config = dict(
    num_hidden_layers=19,
    hidden_size=256,
    norm='layernorm',
    norm_place='post',
    norm_eps=1e-05,
    qk_norm=False,
    bias='all',
    init='orth',
    init_std_o=0.0,
    warmup_steps=200,
    decay_shape='linear',
    final_lr_fraction=0.0,
    doc_mask=True,
    dataset='wikipedia_en',
)
MLP neurons of a small language model. Each row is named by its layer, matrix (up: input weights) and neuron, and shows model dimensions 112-207. Each number is 200 + 40 x the weight over its row's rms, rounded and kept within 0 to 999.
Before each neuron's rows, "fires in" lists the words (lower case) most often at its 100 highest values on Wikipedia text that the model never trained on.

fires in: "into", "but", "division"
L5.up244,175,203,168,252,142,254,191,168,270,184,193,205,136,217,182,203,177,198,210,214,219,202,194,116,238,249,187,209,260,175,228,260,192,207,124,232,147,188,210,155,279,221,244,212,174,167,252,143,263,186,198,189,200,199,139,242,186,278,187,154,160,212,219,215,253,193,200,161,190,129,136,107,260,208,210,205,279,186,184,274,192,124,210,135,258,197,214,237,170,223,166,202,207,207,146,120

fires in: "of", "for", "in", "on", "with"
L7.up114,184,154,244,177,168,207,160,195,220,171,218,209,197,171,192,243,188,206,103,194,207,210,207,160,182,175,132,171,194,218,165,253,203,213,213,250,203,246,161,240,164,213,218,282,183,180,234,266,263,252,233,238,265,209,254,212,207,191,197,157,221,254,61,195,199,213,174,208,157,172,223,128,144,184,172,219,261,186,200,152,181,263,110,281,201,272,206,173,228,278,213,224,249,143,212,231

fires in: "the"
L5.up613,120,147,217,236,199,112,234,255,105,191,249,203,168,197,225,273,133,202,258,230,256,190,254,265,200,213,185,213,153,168,181,163,178,323,200,234,199,210,106,182,178,208,193,178,148,228,181,174,213,164,210,205,199,121,219,222,177,196,217,151,205,192,191,141,236,174,196,249,160,210,180,190,196,246,224,221,189,220,247,188,162,154,174,248,231,268,207,214,183,162,219,157,182,183,144,173

fires in: "that", "announced", "said", "reveals", "discover"
L7.up441,197,245,314,189,215,227,180,140,201,167,190,152,160,161,223,252,170,181,271,186,215,132,226,204,206,140,143,183,158,160,203,167,247,132,139,150,216,141,207,278,165,176,166,285,198,190,81,248,242,193,203,116,152,126,146,161,181,191,178,228,217,221,255,181,163,230,205,231,207,171,223,235,156,217,261,223,248,222,257,227,247,206,193,95,254,189,203,189,239,141,125,244,174,231,258,305

fires in: "is", "a", "an", "in", "who", "it"
L8.up132,136,253,183,178,199,163,179,134,298,117,199,165,163,208,278,236,185,222,173,244,199,121,240,139,219,187,224,181,244,190,198,188,220,223,191,204,220,151,160,276,132,197,233,164,190,184,280,153,260,206,207,132,262,155,231,160,198,123,156,191,247,241,142,265,165,212,219,142,245,219,200,220,200,177,218,247,245,150,153,200,203,226,190,256,265,183,196,182,256,189,128,214,181,222,178,222

fires in: "from", "in", "located", "through", "finishing"
L14.up673,192,228,221,185,239,180,168,178,149,172,188,261,187,216,207,264,210,225,256,159,210,221,211,263,241,173,194,218,251,198,207,150,180,246,207,165,261,196,186,192,218,239,256,214,147,198,194,190,143,185,164,171,212,230,212,132,227,170,162,245,185,288,210,250,148,188,191,241,165,127,140,175,244,181,188,213,295,225,255,178,268,211,198,209,221,127,259,132,192,186,145,237,223,261,225,157

fires in: "it", "they", "in"
L7.up669,220,172,147,186,193,197,263,208,199,116,144,226,214,170,244,278,204,237,241,253,169,217,230,172,232,230,206,157,239,154,189,185,235,133,240,223,211,177,231,234,242,194,167,123,184,137,182,175,107,205,210,156,179,224,235,208,245,207,137,225,219,177,150,253,266,278,182,266,130,196,179,92,210,183,166,136,209,258,240,186,128,124,160,244,230,226,291,177,203,288,288,227,242,203,274,198

fires in: "the"
L6.up366,163,187,158,129,227,87,206,243,208,147,173,192,225,175,219,237,196,231,129,191,176,212,301,134,155,210,242,137,192,248,234,211,162,211,228,122,188,257,233,201,295,223,147,150,228,221,207,207,129,180,122,184,113,259,235,204,87,211,242,201,208,224,206,183,235,224,256,188,200,217,241,170,200,201,184,196,222,289,247,233,173,261,208,207,161,208,158,172,228,180,151,157,244,228,196,241

fires in: "at", "in"
L13.up754,258,136,113,191,254,181,232,220,160,286,153,187,146,208,181,283,187,157,291,167,152,156,237,205,212,144,214,203,233,196,144,173,268,150,192,166,222,147,212,273,253,122,178,254,189,153,177,91,200,171,242,108,202,155,182,179,237,188,145,225,239,208,189,196,213,195,159,231,144,195,161,151,185,189,184,163,188,171,208,160,254,153,180,179,172,200,200,190,189,215,214,240,258,269,203,232

fires in: "to", "in", "then", "based", "later", "and"
L8.up77,206,229,252,148,201,230,216,163,129,155,200,197,174,235,123,209,233,212,221,218,146,149,254,185,105,146,158,233,254,213,205,165,189,203,249,154,269,230,230,245,173,218,216,195,140,115,176,155,209,213,206,151,177,220,203,169,283,156,166,185,187,200,211,158,222,135,287,266,205,140,172,218,123,243,212,176,174,124,243,133,243,194,189,143,168,168,218,185,153,171,193,134,202,265,183,156

fires in: "during", "early", "over", "after"
L3.up35,157,192,220,198,242,206,164,199,105,271,197,199,190,227,176,161,208,188,232,76,145,212,237,139,214,188,179,195,228,213,262,277,208,124,157,180,199,167,259,158,173,184,182,232,232,201,209,196,173,226,171,170,248,184,214,155,157,177,249,194,212,182,167,257,197,202,246,237,192,152,195,210,229,203,196,187,167,201,228,236,175,178,273,305,199,225,166,200,201,207,227,193,153,213,199,211

fires in: "and", "to", "a", "or"
L13.up758,185,261,220,182,186,110,220,207,175,153,209,155,235,219,162,188,155,182,235,208,177,237,187,166,284,123,313,245,155,209,152,206,169,248,240,229,167,169,217,144,202,215,187,102,223,276,180,210,283,185,226,207,215,166,157,216,178,194,114,225,221,226,152,192,227,137,244,233,215,212,197,219,249,288,166,155,283,205,206,205,214,215,250,217,196,253,233,187,233,191,166,239,206,227,141,214

fires in: "the", "national", "to", "of"
L14.up764,123,182,163,183,257,198,210,187,196,108,211,213,266,145,198,186,209,148,94,243,184,199,205,228,248,203,200,221,216,167,190,165,246,205,257,206,143,153,162,178,214,200,250,208,169,159,263,164,198,166,206,304,165,173,172,271,175,211,181,172,231,189,247,195,170,228,238,175,193,205,167,178,256,312,202,246,246,206,234,206,153,206,177,105,136,251,203,125,224,220,141,183,166,196,180,285

fires in: "that", "to", "by", "from"
L8.up984,204,153,211,169,270,196,291,174,167,222,248,159,268,201,221,191,256,186,149,234,231,173,220,213,158,218,149,258,86,158,214,177,182,114,161,220,193,170,215,168,179,235,142,239,193,222,190,234,249,140,285,229,306,181,163,195,171,160,188,210,244,222,274,209,213,167,185,206,210,139,208,161,233,270,166,197,277,218,202,213,203,236,231,181,189,170,168,161,207,173,198,234,202,208,165,237

fires in: "his", "its", "their"
L7.up1011,196,213,230,229,142,174,244,151,143,134,155,189,218,168,235,188,123,134,253,192,172,215,238,95,177,193,196,171,204,154,207,216,238,176,229,161,210,187,205,212,224,155,283,213,165,209,178,203,252,197,217,197,236,138,269,223,248,111,222,231,191,202,113,244,170,165,185,189,205,206,192,209,182,172,166,155,205,242,207,212,206,169,216,217,253,217,129,206,231,174,209,210,247,183,147,263

fires in: "beijing", "suzuki", "taipei", "baku", "chemokine", "daewoo"
L3.up460,228,173,211,178,227,167,220,171,185,214,240,236,219,170,178,268,154,133,171,181,173,163,133,242,204,205,176,216,227,119,245,215,214,207,185,217,222,180,190,157,233,197,230,187,171,196,220,288,104,143,242,148,132,177,225,275,129,213,120,208,183,217,238,229,173,272,236,237,230,181,194,259,160,165,161,228,154,262,241,247,181,198,162,155,158,221,196,260,179,255,213,229,266,240,155,160

fires in: "and"
L5.up99,231,159,103,204,226,189,155,244,223,244,209,191,206,169,183,256,183,147,114,193,203,167,195,165,140,184,147,203,282,186,267,175,158,214,201,255,252,215,269,211,127,198,248,247,302,189,143,254,281,154,242,243,245,139,167,221,277,209,168,187,227,183,244,205,213,171,190,190,208,216,170,116,218,153,183,162,210,123,172,198,120,183,207,209,95,194,173,204,196,251,299,244,254,233,248,228

fires in: "the", "their", "in", "s"
L8.up1010,236,165,207,203,267,207,171,211,141,268,172,177,222,207,193,140,133,255,225,205,151,201,167,277,219,212,206,154,229,186,172,190,279,217,225,189,138,140,175,227,159,231,257,184,199,226,185,228,119,169,170,176,296,258,204,205,211,200,207,148,236,165,279,204,196,180,167,179,173,220,280,112,241,203,232,189,208,199,255,171,187,173,220,162,142,222,228,222,170,264,235,223,160,195,240,259

fires in: "had", "left", "did", "an"
L13.up24,270,214,235,181,185,183,129,187,236,184,143,134,170,246,165,220,232,242,209,174,184,242,185,227,192,255,267,179,211,225,132,210,217,140,172,185,165,159,166,224,219,231,255,169,156,154,242,253,122,196,158,214,192,191,224,226,252,196,211,176,177,273,241,125,138,163,166,207,167,217,186,224,229,234,154,218,226,227,232,236,229,197,214,244,268,156,237,152,191,176,218,216,252,128,168,87

fires in: "which", "to", "as", "was", "only"
L8.up380,155,212,162,219,144,217,244,219,163,183,214,219,201,184,139,159,203,197,239,204,208,175,295,218,167,163,184,246,289,249,200,208,241,196,136,171,224,129,172,280,218,265,251,152,162,194,103,164,178,244,216,192,190,193,170,237,182,181,209,126,150,256,183,296,205,206,183,161,196,152,206,204,169,199,128,133,202,220,195,224,245,213,190,156,210,282,186,156,147,187,198,196,168,227,298,164

fires in: "at", "under", "near", "to", "in"
L13.up86,169,305,272,206,137,197,223,145,232,186,163,169,209,185,147,242,195,218,193,187,170,195,190,280,222,171,130,142,171,211,186,234,285,228,114,231,312,226,140,175,270,164,233,250,205,208,187,155,222,191,192,325,143,172,199,208,215,192,160,164,197,235,146,117,203,171,153,227,274,229,171,210,179,228,175,189,154,259,237,191,208,107,250,107,153,148,222,162,204,199,205,221,240,160,230,207

fires in: "between", "charles", "jackman", "both", "admiral", "steve"
L3.up437,189,224,208,150,188,174,263,228,150,254,218,185,267,198,84,130,184,168,208,184,159,131,152,174,134,243,191,200,225,185,147,229,236,187,195,195,115,174,208,194,248,230,243,242,172,172,204,147,245,232,165,204,206,289,211,224,244,189,178,159,167,220,119,209,209,167,161,117,240,158,204,224,242,272,184,132,214,262,175,153,159,177,207,207,104,235,214,120,215,197,183,254,218,250,228,183

fires in: "who", "which", "that"
L5.up324,177,194,211,235,233,201,210,187,182,202,278,252,214,165,206,264,153,168,238,155,162,141,189,178,203,246,219,224,108,201,201,209,209,108,225,181,150,162,263,175,125,201,190,137,264,243,183,235,188,195,232,214,186,179,170,140,186,171,209,178,163,183,227,202,164,155,193,233,180,188,183,181,230,105,205,211,177,192,222,206,155,154,201,204,195,278,176,202,134,250,241,158,209,212,129,258

fires in: "to"
L13.up187,187,211,133,187,140,236,175,177,242,161,125,223,226,173,154,211,196,205,202,229,141,154,186,234,198,197,168,201,190,231,209,184,149,178,214,181,182,191,165,187,81,178,205,220,193,214,218,174,262,149,226,306,186,160,179,250,257,207,204,168,262,224,121,168,252,180,174,179,201,192,144,172,131,210,181,224,193,213,215,221,141,209,292,159,189,228,188,133,217,285,215,169,188,213,175,215

fires in: "when", "after", "until", "if"
L8.up391,260,190,273,207,192,198,243,242,242,214,257,230,153,221,218,178,267,245,241,123,170,83,301,222,176,253,222,204,167,170,233,261,178,239,144,168,171,54,160,227,191,241,221,224,207,245,196,167,178,200,122,227,251,229,188,175,280,197,132,191,265,264,143,220,190,168,175,119,193,249,211,166,199,200,139,222,226,255,176,238,192,170,166,222,286,213,191,159,192,287,266,190,228,178,208,141

fires in: "was", "he", "it", "its", "his"
L5.up24,180,178,226,226,236,218,185,223,250,223,168,139,142,138,258,253,181,241,110,264,195,272,161,251,173,257,272,164,187,191,233,184,242,187,226,145,204,108,238,196,173,192,234,160,180,185,178,222,198,244,212,220,133,156,231,205,144,132,191,246,157,232,190,161,188,181,196,146,124,200,223,229,231,203,218,189,181,219,207,246,221,239,188,198,189,183,213,259,214,199,240,226,212,131,240,151

fires in: "de", "or", "round"
L3.up921,194,239,191,187,202,195,152,175,147,222,220,191,153,225,192,221,159,170,243,196,236,238,196,187,261,141,241,177,138,181,181,196,192,284,257,269,190,143,204,221,104,214,134,244,229,239,172,257,188,190,168,174,137,176,148,230,243,196,161,193,268,198,153,166,224,254,281,241,227,192,239,182,260,220,194,209,221,219,247,138,190,199,205,175,138,208,197,199,191,318,158,221,209,162,205,170

fires in: "in", "from", "on", "near"
L14.up367,185,147,215,234,164,143,221,168,193,136,226,242,139,134,167,269,169,161,244,122,228,67,224,231,204,241,165,247,151,249,174,172,262,222,202,208,196,184,179,206,137,264,269,208,211,206,227,155,265,224,158,195,221,231,191,222,226,129,223,213,216,257,180,205,205,199,215,181,165,109,215,145,150,197,210,213,303,220,166,167,157,199,268,127,183,169,220,159,245,172,200,183,167,206,238,199

fires in: "it", "district", "round", "households", "baku", "family"
L5.up144,202,242,268,147,180,216,203,198,171,176,251,173,172,193,262,175,232,236,215,253,249,137,159,157,260,175,190,227,237,179,209,156,225,214,264,231,257,192,204,166,200,255,177,174,185,127,280,217,173,235,129,202,162,213,201,258,157,178,170,193,224,185,121,151,218,192,277,243,190,252,262,164,172,239,142,156,195,231,225,190,194,229,189,113,196,165,158,205,181,149,136,182,153,181,163,240

fires in: "million", "h", "died", "rochdale"
L6.up729,242,156,245,255,232,155,176,140,190,191,238,163,247,183,227,141,189,221,223,197,171,182,251,170,202,202,154,208,264,132,186,205,195,153,228,321,206,152,220,238,163,231,242,210,213,219,175,228,173,189,170,174,207,201,157,195,283,169,197,215,185,213,247,156,205,256,175,279,254,222,223,245,165,153,213,171,259,178,203,178,215,274,194,200,117,239,222,259,215,209,281,213,177,223,241,209

fires in: "there", "open", "district"
L6.up571,200,137,169,140,188,197,152,238,166,268,167,164,153,176,243,146,253,193,215,304,158,257,298,222,163,217,176,193,318,211,240,229,193,250,239,218,189,155,224,239,219,200,161,130,216,145,257,297,148,250,168,208,178,225,230,209,198,125,198,103,196,135,235,204,138,188,266,241,202,202,237,247,192,255,175,153,174,220,176,210,151,253,250,221,209,204,178,189,233,105,261,193,218,230,106,187

fires in: "and", "but"
L9.up451,179,248,162,197,249,228,232,180,215,303,185,172,231,181,123,250,191,146,183,137,193,214,218,138,111,223,250,184,207,152,185,177,174,221,130,235,193,220,242,223,154,260,264,194,212,176,123,192,264,232,254,228,209,182,165,216,208,262,172,176,222,248,250,172,221,140,168,232,137,237,182,189,239,211,141,202,170,205,180,179,202,226,211,172,151,210,135,163,151,137,199,266,282,240,165,185

fires in: "these", "but", "daewoo", "this", "group"
L6.up296,166,190,170,186,138,189,159,170,221,156,210,124,186,221,217,128,145,173,174,256,182,98,210,235,187,291,238,175,264,199,242,245,199,245,200,230,211,140,225,235,221,224,143,142,167,148,149,161,276,179,226,246,180,231,227,278,199,206,159,184,185,237,237,153,207,178,259,196,137,191,202,212,237,252,173,157,194,243,242,242,123,186,227,124,176,177,195,227,196,297,180,199,250,132,123,164

fires in: "new", "s", "his", "its", "their"
L9.up155,177,227,207,132,171,108,214,284,167,253,220,180,180,193,165,128,199,241,178,177,183,131,210,297,210,190,186,244,208,257,252,282,154,127,200,267,179,138,191,140,309,210,238,183,223,222,229,180,163,254,178,197,246,220,162,217,195,185,147,223,188,219,323,212,174,228,219,153,154,212,222,154,254,220,168,182,210,210,218,198,239,227,116,115,143,204,105,164,204,189,256,193,153,242,197,184

fires in: "since", "after", "until", "file"
L6.up986,169,188,228,192,178,197,186,189,231,255,288,211,166,193,206,185,196,171,211,152,161,307,228,246,153,166,192,188,250,231,197,223,201,206,193,171,184,133,113,195,223,256,173,136,180,178,186,167,243,158,192,207,255,239,194,260,199,211,175,178,131,221,58,221,252,209,141,174,150,180,211,268,203,198,186,240,249,234,152,162,216,203,214,225,281,232,228,160,186,224,227,207,155,203,172,228

fires in: "two", "other", "three", "fc"
L3.up56,198,198,185,175,223,164,149,201,202,216,249,123,202,183,207,142,291,167,228,148,211,188,222,123,178,171,185,252,236,244,223,211,190,140,214,192,255,223,227,202,120,238,348,255,188,224,233,233,140,137,127,174,215,203,145,187,229,194,156,234,219,233,232,237,239,226,210,191,182,268,260,193,179,172,196,174,220,218,225,168,195,158,200,103,169,184,217,216,177,172,312,203,246,213,198,196

fires in: "there", "taipei", "beijing", "paris", "baltimore", "london"
L7.up924,218,144,243,162,209,287,186,224,157,247,178,213,184,189,210,221,206,164,157,216,209,163,241,115,186,231,175,194,240,220,176,191,208,182,227,268,247,183,144,199,108,204,181,167,174,137,155,172,205,99,157,215,188,208,265,165,136,208,175,189,173,137,270,234,178,145,178,204,214,171,242,161,267,259,178,159,164,198,153,165,205,298,194,216,267,211,188,209,194,204,217,221,203,139,183,228

fires in: "a", "his", "that", "an", "late"
L9.up418,289,155,158,185,207,143,265,174,121,237,211,210,214,189,139,172,212,116,263,192,133,120,153,185,199,207,217,225,195,218,225,215,257,183,185,162,232,204,209,211,213,227,208,228,197,249,219,201,182,214,190,163,119,169,180,206,232,137,192,219,192,181,226,133,179,153,165,203,173,202,198,195,239,224,239,164,194,181,196,203,138,214,185,166,151,184,195,133,160,136,264,272,155,140,175,143

fires in: "all", "allaire", "the"
L8.up571,210,205,183,137,185,155,225,206,180,185,209,82,255,159,215,242,219,204,223,181,180,219,204,92,187,249,176,222,238,231,142,236,205,222,233,215,104,239,297,226,300,194,129,132,234,204,249,182,244,250,187,149,209,139,204,184,144,186,214,274,214,250,257,120,171,224,189,215,168,245,212,174,145,144,211,228,188,131,210,227,171,217,258,182,214,190,135,219,176,182,234,146,216,118,175,186

fires in: "due", "under", "during", "prior", "shortly", "according"
L9.up847,129,160,153,217,209,140,225,227,224,166,280,153,257,223,214,218,174,175,180,206,201,214,135,226,227,215,230,177,165,224,198,194,247,186,142,188,203,279,210,121,229,191,151,211,193,164,214,243,181,161,201,188,137,287,259,192,182,182,193,235,236,238,317,188,144,179,189,196,236,188,166,256,138,187,164,148,125,216,176,215,218,139,289,274,210,138,183,165,217,70,226,222,174,163,111,219

fires in: "and", "in", "or"
L9.up747,139,239,221,171,215,239,185,233,190,187,162,167,267,150,229,141,239,219,172,156,246,236,205,198,168,154,192,188,211,173,169,237,189,167,148,204,200,203,207,177,112,157,210,230,223,161,192,286,187,198,227,230,347,213,159,276,233,192,222,199,211,277,190,146,230,158,175,230,198,173,229,127,169,218,202,199,213,226,251,178,160,146,140,260,243,251,141,225,220,158,189,229,198,184,198,188

fires in: "from", "personal", "career"
L3.up597,167,152,165,243,202,155,219,172,194,227,187,247,185,183,217,200,197,121,220,97,214,154,247,193,90,193,106,232,262,246,225,238,252,236,212,216,176,222,209,156,229,218,166,133,181,183,218,207,186,167,230,198,218,277,245,186,222,123,203,232,201,153,211,266,260,238,113,226,226,211,161,218,167,234,190,163,203,159,189,183,216,133,237,277,120,183,163,149,207,204,240,226,234,219,171,169

fires in: "with", "by", "in", "from", "of"
L14.up389,178,133,242,190,173,224,188,107,286,239,148,148,185,201,238,213,146,198,195,189,188,183,262,189,139,207,120,228,175,233,216,239,232,233,155,240,128,257,166,203,217,163,152,203,227,145,149,239,212,185,155,244,183,257,203,193,185,123,212,226,253,196,171,186,221,198,169,148,193,158,175,242,173,188,199,170,251,193,245,178,171,220,149,125,168,175,195,226,186,256,203,148,244,254,157,132

fires in: "all", "its", "it", "track", "release", "w"
L3.up949,193,202,194,164,176,179,203,198,178,256,201,169,167,126,302,299,198,216,133,277,256,185,225,133,187,160,230,195,211,201,193,190,227,186,185,168,197,192,207,219,243,250,201,216,178,181,217,303,204,201,176,240,118,196,238,182,95,132,215,203,262,192,219,257,213,183,195,192,200,216,160,232,226,224,282,231,190,173,186,214,236,210,200,82,190,165,248,238,200,274,184,200,266,120,207,208

fires in: "also", "at", "was"
L5.up262,192,121,199,187,235,265,298,124,192,192,216,139,229,159,170,115,240,186,157,196,276,213,201,307,223,200,182,193,207,164,234,192,194,152,172,235,164,265,179,282,200,258,281,112,176,189,151,254,124,220,197,218,230,218,267,190,178,142,285,197,262,262,188,275,184,215,186,133,238,251,239,185,201,197,277,124,177,232,227,266,182,193,139,169,266,222,190,217,213,165,228,201,201,159,251,211

fires in: "a"
L14.up625,164,276,155,195,196,145,286,171,206,194,196,239,199,191,205,178,251,223,130,220,238,177,171,201,246,195,157,185,233,246,210,107,250,225,262,173,191,185,161,237,179,43,240,161,207,174,235,146,306,227,176,223,167,172,219,238,175,252,127,190,218,211,175,167,231,234,183,139,211,193,247,242,149,221,111,236,183,146,247,179,174,256,190,264,279,196,200,183,230,215,204,249,253,278,133,237

fires in: "that", "total", "particular"
L6.up323,284,243,179,219,208,230,209,169,174,203,277,224,206,191,235,155,231,147,203,182,180,194,188,244,164,253,169,176,118,153,240,211,165,118,248,183,213,209,223,213,253,182,127,177,161,188,200,249,218,175,183,155,207,204,197,249,202,147,186,176,217,112,203,157,210,199,221,185,192,196,209,200,226,164,220,127,178,227,206,220,188,229,232,203,176,147,163,215,160,191,246,179,162,252,198,212

fires in: "which", "well", "over"
L5.up927,143,184,186,235,164,196,215,151,197,309,284,273,177,227,271,220,197,147,195,231,192,258,175,185,123,200,189,199,226,253,157,227,205,256,207,190,140,175,261,182,191,226,155,252,288,195,202,175,170,197,124,192,267,216,159,200,235,176,248,238,220,182,179,235,210,232,196,226,208,178,187,200,181,251,199,184,194,134,204,233,218,251,175,183,207,186,202,235,169,269,245,178,194,217,192,136

fires in: "other", "two", "to", "too"
L5.up191,140,200,177,152,157,223,195,235,232,221,227,163,214,234,202,202,223,135,175,187,233,127,210,205,184,145,213,230,171,197,209,148,211,206,303,261,214,260,203,213,143,241,206,226,144,186,232,211,209,225,168,173,122,193,158,202,185,194,193,154,187,203,197,127,218,149,220,197,182,179,172,266,169,243,167,138,162,239,243,157,139,122,247,171,188,178,199,172,195,203,226,230,242,270,233,257

fires in: "not", "semi"
L5.up714,206,187,218,221,244,191,184,182,173,195,197,178,251,187,205,237,184,225,211,214,178,172,222,231,247,222,168,187,182,111,203,138,184,275,187,145,150,185,236,201,300,222,290,173,127,177,155,214,230,175,202,212,231,108,198,239,225,192,181,199,211,148,166,234,211,233,192,198,219,253,180,168,191,152,195,208,235,218,216,245,175,191,237,236,185,199,165,238,209,324,175,184,141,177,222,139

fires in: "not", "often"
L3.up641,173,212,229,242,214,232,233,186,175,171,136,209,209,189,244,220,200,160,213,216,177,177,285,197,174,144,163,202,287,90,164,143,178,191,179,211,195,151,195,140,204,231,292,178,206,150,95,277,183,250,176,155,180,182,140,182,156,176,157,251,232,146,265,254,192,203,299,197,236,282,249,252,202,178,194,183,197,166,162,261,183,214,200,230,143,209,212,208,251,183,161,248,178,228,221,229

fires in: "after", "during", "at", "by"
L9.up944,195,53,252,164,222,194,214,134,152,181,187,128,179,157,178,199,185,196,159,177,138,252,195,151,144,216,195,240,182,208,150,197,233,150,232,137,215,180,220,184,301,176,221,323,225,202,195,182,225,187,194,195,275,205,288,218,204,223,251,178,173,230,216,161,187,205,187,221,172,136,257,191,283,175,247,219,211,208,174,242,224,197,166,271,234,263,187,147,149,136,172,245,187,235,190,165

fires in: "early", "international", "career", "selected", "cambridge", "and"
L5.up626,226,251,178,185,205,178,200,229,179,180,190,237,173,235,178,255,158,135,214,163,187,248,162,188,136,171,160,276,211,193,214,234,241,162,193,160,250,236,232,169,148,214,295,179,172,245,206,200,148,233,203,165,206,290,237,200,272,222,197,174,165,187,162,209,225,268,229,211,273,278,231,234,117,204,226,238,221,167,139,226,207,164,200,211,178,226,212,265,217,209,202,175,227,156,274,175

fires in: "in", "of", "least", "justice", "result"
L8.up779,207,113,161,260,251,192,259,178,159,171,131,183,255,218,106,245,156,180,229,194,162,198,179,276,127,193,186,187,217,193,226,188,218,240,185,233,184,130,185,276,145,115,181,209,186,222,268,195,268,137,207,191,266,156,263,223,229,219,223,206,173,138,153,250,216,214,233,232,141,246,147,159,205,204,143,162,170,163,202,150,139,204,206,189,249,223,169,148,234,232,193,198,230,203,193,229

fires in: "both", "allaire", "united", "between", "royal"
L6.up877,153,217,259,237,228,203,211,127,268,225,166,247,224,219,170,169,207,187,158,115,212,209,178,82,123,167,203,250,146,189,160,200,220,163,189,185,184,282,217,195,293,187,188,163,222,185,161,211,280,188,160,174,128,248,199,189,211,235,232,162,182,221,264,227,180,160,181,190,251,181,220,160,188,211,191,179,336,267,109,155,165,131,159,250,189,232,215,179,166,182,166,221,242,216,206,171

fires in: "its", "his", "their", "her", "s"
L3.up957,115,190,216,227,181,167,200,189,211,192,240,164,200,234,247,255,228,196,225,158,186,153,222,140,187,194,239,210,242,198,265,265,247,217,250,218,172,221,247,222,135,174,301,152,187,197,212,135,189,167,214,109,177,140,167,257,204,165,152,241,198,153,166,184,207,243,225,153,152,267,242,123,146,199,239,174,234,205,231,239,210,128,173,207,270,201,171,206,149,244,216,157,226,181,153,185

fires in: "the", "one", "a"
L8.up739,138,171,214,200,266,127,217,185,180,189,254,156,245,193,238,170,151,196,152,240,251,209,213,181,160,211,217,170,165,180,180,127,211,227,268,194,157,217,214,194,222,231,212,206,158,237,239,168,219,150,161,141,190,179,146,240,130,172,146,256,222,202,124,159,181,173,226,236,185,236,190,195,256,173,243,203,218,192,261,162,220,206,244,158,195,210,233,217,213,148,214,191,206,207,139,197

fires in: "about", "through", "because", "against", "how"
L5.up783,152,218,238,233,188,187,287,219,237,199,197,178,215,173,239,210,261,215,224,146,195,179,217,86,154,222,176,176,219,189,226,199,143,113,173,319,203,199,208,164,162,192,249,134,215,156,239,223,198,167,192,236,198,221,194,212,252,191,188,211,258,182,219,184,226,226,147,252,176,134,180,202,259,147,220,158,109,194,152,182,117,198,152,182,255,169,237,184,162,173,189,209,220,258,146,172

fires in: "with", "which", "that", "there", "took", "against"
L13.up60,233,178,163,155,164,232,262,161,187,151,199,172,175,257,213,227,216,240,249,165,191,219,180,216,207,262,196,139,177,240,237,240,126,106,176,235,60,251,185,210,178,157,264,222,221,187,134,255,244,83,278,213,212,212,209,221,153,218,131,192,212,238,217,171,185,221,198,247,179,213,198,225,244,225,206,249,148,147,275,208,231,149,150,192,162,232,173,166,154,189,252,183,184,236,118,218